Weights of a small GPT-style language model, trained from scratch on English Wikipedia: MLP 704 SwiGLU, 11.4M parameters.
MLP neurons of a small language model. Each row is named by its layer, matrix (down: output weights) and neuron, and shows model dimensions 16-143. Each number is 128 + 32 x the weight over its row's rms, rounded and kept within 0 to 255. Numbers have three digits each. A neuron's up and down rows have the sign that makes its largest values positive.
After each neuron's rows, "fires before" lists the tokens most often just after its 100 highest values on Wikipedia text that the model never trained on.

L9.down240:151092117174112108144107142180176094184141122174154132139165033165170140122150152155089089156045121098165160132112119093183055062184124124104118138054098142171101151105147077171202114073130104172125133132107107143083089157084133107151161075098144145116165090142173188114115129155127111091136118100188128127097144130083202091128160158141161122117112096139095117126112125127115136131152
fires before: " "

L10.down33:062172076135155147121115142142119156141155107094122168103116158171165122112115111179174154145113120096193120145143112100157185177147139147133156110154109056186096123103069072063130119098161083120123149102118139123139172114123167078134139179117143139116186159140112255152129102150156114159133164114175172096096112090105133186129137110173143152132129143092115075083102130153089113107124
fires before: "0", "1", "2", "3"

L11.down326:166110171181090119101130118201124147153091145121120139108107153114136177174110114150100142052108137135113131125079150140106175103152114137064131150140118113105109082170145166111135099093150140114140139091163129156095142106108112095118111114161152200152152147138071202121124139119144150111084116154150147098150126101123128164148163214097123140155095083132099129166134139115149135120134
fires before: "5", "1", "6", "9", "3", "4"

L10.down577:136071110123179148128126154097113105089137075107117119087192080118136151151141130157082102166132100173133048094135131164139142125118112180144089130094109115105113214097177143113129142160089149144107114126112127087089152184151112130137119197093155114128105129147146161158180120121099161175082128079147105154108143050116062083057113231136075134128136150171177139126205079142133053116147
fires before: ",", "hel", "ro"

L11.down250:148100074161073143141132133156185136176092100126178122108145149172146115131059065116154153105108146092226080074104157101118122103079189165094132131141089107143135120064097063207164150099060202121166122135142151096092126155104137159155113154136165128101154089112133244121179136125061147093095057109127147081174154107159147094169099100175117121131129099109177121128151081061157160148143
fires before: " ", ")", "al", ")\n\n", " –"

L6.down391:096106177096125184110124156119094097127147231064136132115107101138098102108168161131128144173132076154119062118147129168134131132127100124091166141124140121126110190144159085095139165117103137105120106149136096106160132107169081169100114127132161130128093067139142255095156096171145110154129117179143129107103104059213132104130137091109134060052129116121183120170101140177132190095131
fires before: " that", " to", " on", "ly", "ing", " the"

L5.down154:084102099092128117147045157197085071142146091144155083133124088106187121181097103146104151087060124205147153152106147127110151084142111178103118119132116145103173149134109092079140135133160149138118146120108158126152106184109110111120158105154116133093163155078168132130142145146122117169196127147184069205108172135112124145163109134126147147187130130182140086149102133112118100193099
fires before: " ", " the", " January", " December", " July", " February"

L4.down470:119138106136111132109179101139167102193084156087083136075121089141117129082144153148134162158104174136091140132163147175133114129132152067136083100103115146136167113057142141169155128092125155155155155129158139132036072162181205167111117211102198087084151123160123186165142151099112161162096125158154079165128093105128140101113126119183150130184166124174078148088140142124143138088093
fires before: " a", " the", " an"

L11.down297:190198168107208141163043123162114135149108192131095123085095076130157096143086155097109159112112138125181082078114145069136124057163102068133153135172122093139133141118153122145178167171184085114135102165121116105095147171153127172107104132138121169102143117096134120117165153096104085171120092163186154135124096077213167157104127109086158104120167087129110136160117135145154095142100
fires before: " a", " an", "A", "el"

L9.down692:120162163091110087120133135144152193138163137193155141143105194145184132151166117129137128121118087101124123155141159154088183114126100166164147160145129148096072114157109144067167133128098121100124185110144134111139176138096111104123143139095104161116125135156131245142143127151131094120155167166163189064118108123114103144185164153156184124111128195161076140148090120122175075090133
fires before: "0", "1", "6", "2", "3", "5"

L4.down47:158103123139105153148123086104169082134075157127069134112163113083175122167077176053123153106107105127067134107093152149133097043181117140104062156084173165127153116128155176132140110112076162164136149124118086169100069124121102187129141173090140101079147099154097207119115151149172075113137103124106157171129089130132150099138097102136120078129167181114122176115160136111134082159165
fires before: " a", " the", " by", " an", "American", " to"

L11.down20:104121151147140143124138130116124103158113138118101094130110100126111179116097105155106101107087112152119081175110145147133158106096132091166107141088122084117134147070106160122178195144173114085123139131118159211123174062114105108164194070127131166100134067088159228118126115130129064099082086111183150120148129076135132113119083158152170059127123127154141098126172144073101172124142
fires before: " that", " it", ",", ":", " he", " on"

L5.down510:081096105117134104142150141150129089149145141123055162133146102095134074083093106072175111149164174089121050085115069150113091139175181071143168120168160141060141133127128133149136166088137136164138129146141096160137224176140093124103113062187084169097163094085153176118124142124131084122145150169132086165142110139154146154132152122145149114144181171168084177087099076129067114089147
fires before: " a", " an", " is"

L5.down19:068197170118153158102130176096103120109088118127137068132110135052168074112150121129101127094087097169084045175156130188130181112104113168108126110076147143154105169152178175119156092102093118136093141137117093175157118157154069100115115117089113134146115133079065196112090127078144176124124156127142117138091132088160107160091083111123095105103100082153071158113169116146215110121154
fires before: ",", " as", "ase", "ased", "br"

L6.down219:084116092082131045083129160090156116161058180130131108101097166067148139140113195132178136106091102097052081149127157093130128142109133127155135149133140114116125097140135164204113135130086123095133076152118126195057163132192162180121156131151169104104110123144142195090140097150136100102087146146071058163094137132111147173136141176130195082079143138097110187109116126075141132133105
fires before: " ", " |", " —", " –", " Ret"

L9.down464:139134134091082098141065095118130079118092172099175192125122133140141086115104119115110172092127129161108128056157165091093160131144134102098125088084149128142164082156134106131094116089052108153136181153136122104088088148183143111157104118136091123083122162141228184163151132134092180152058095106132136175103153084141095160134174063084181123132131087139169174117090128073134139130137
fires before: ",", ".", ")", ".\n\n", " |", " –"

L11.down244:162096068127161099163162163151119121121100165161158158125155187124053106106136133136087126117096133128116165096143100097067151172117143101106086119104117149117122162170111146066130124126125165088144165108143127115183167095131157103136094090125088128150147141145069255163089154128150084168099152119108129140114107115124140128122048215112109073164093169148086078138105162126105095117193
fires before: "9", "5", "4", "6", "3"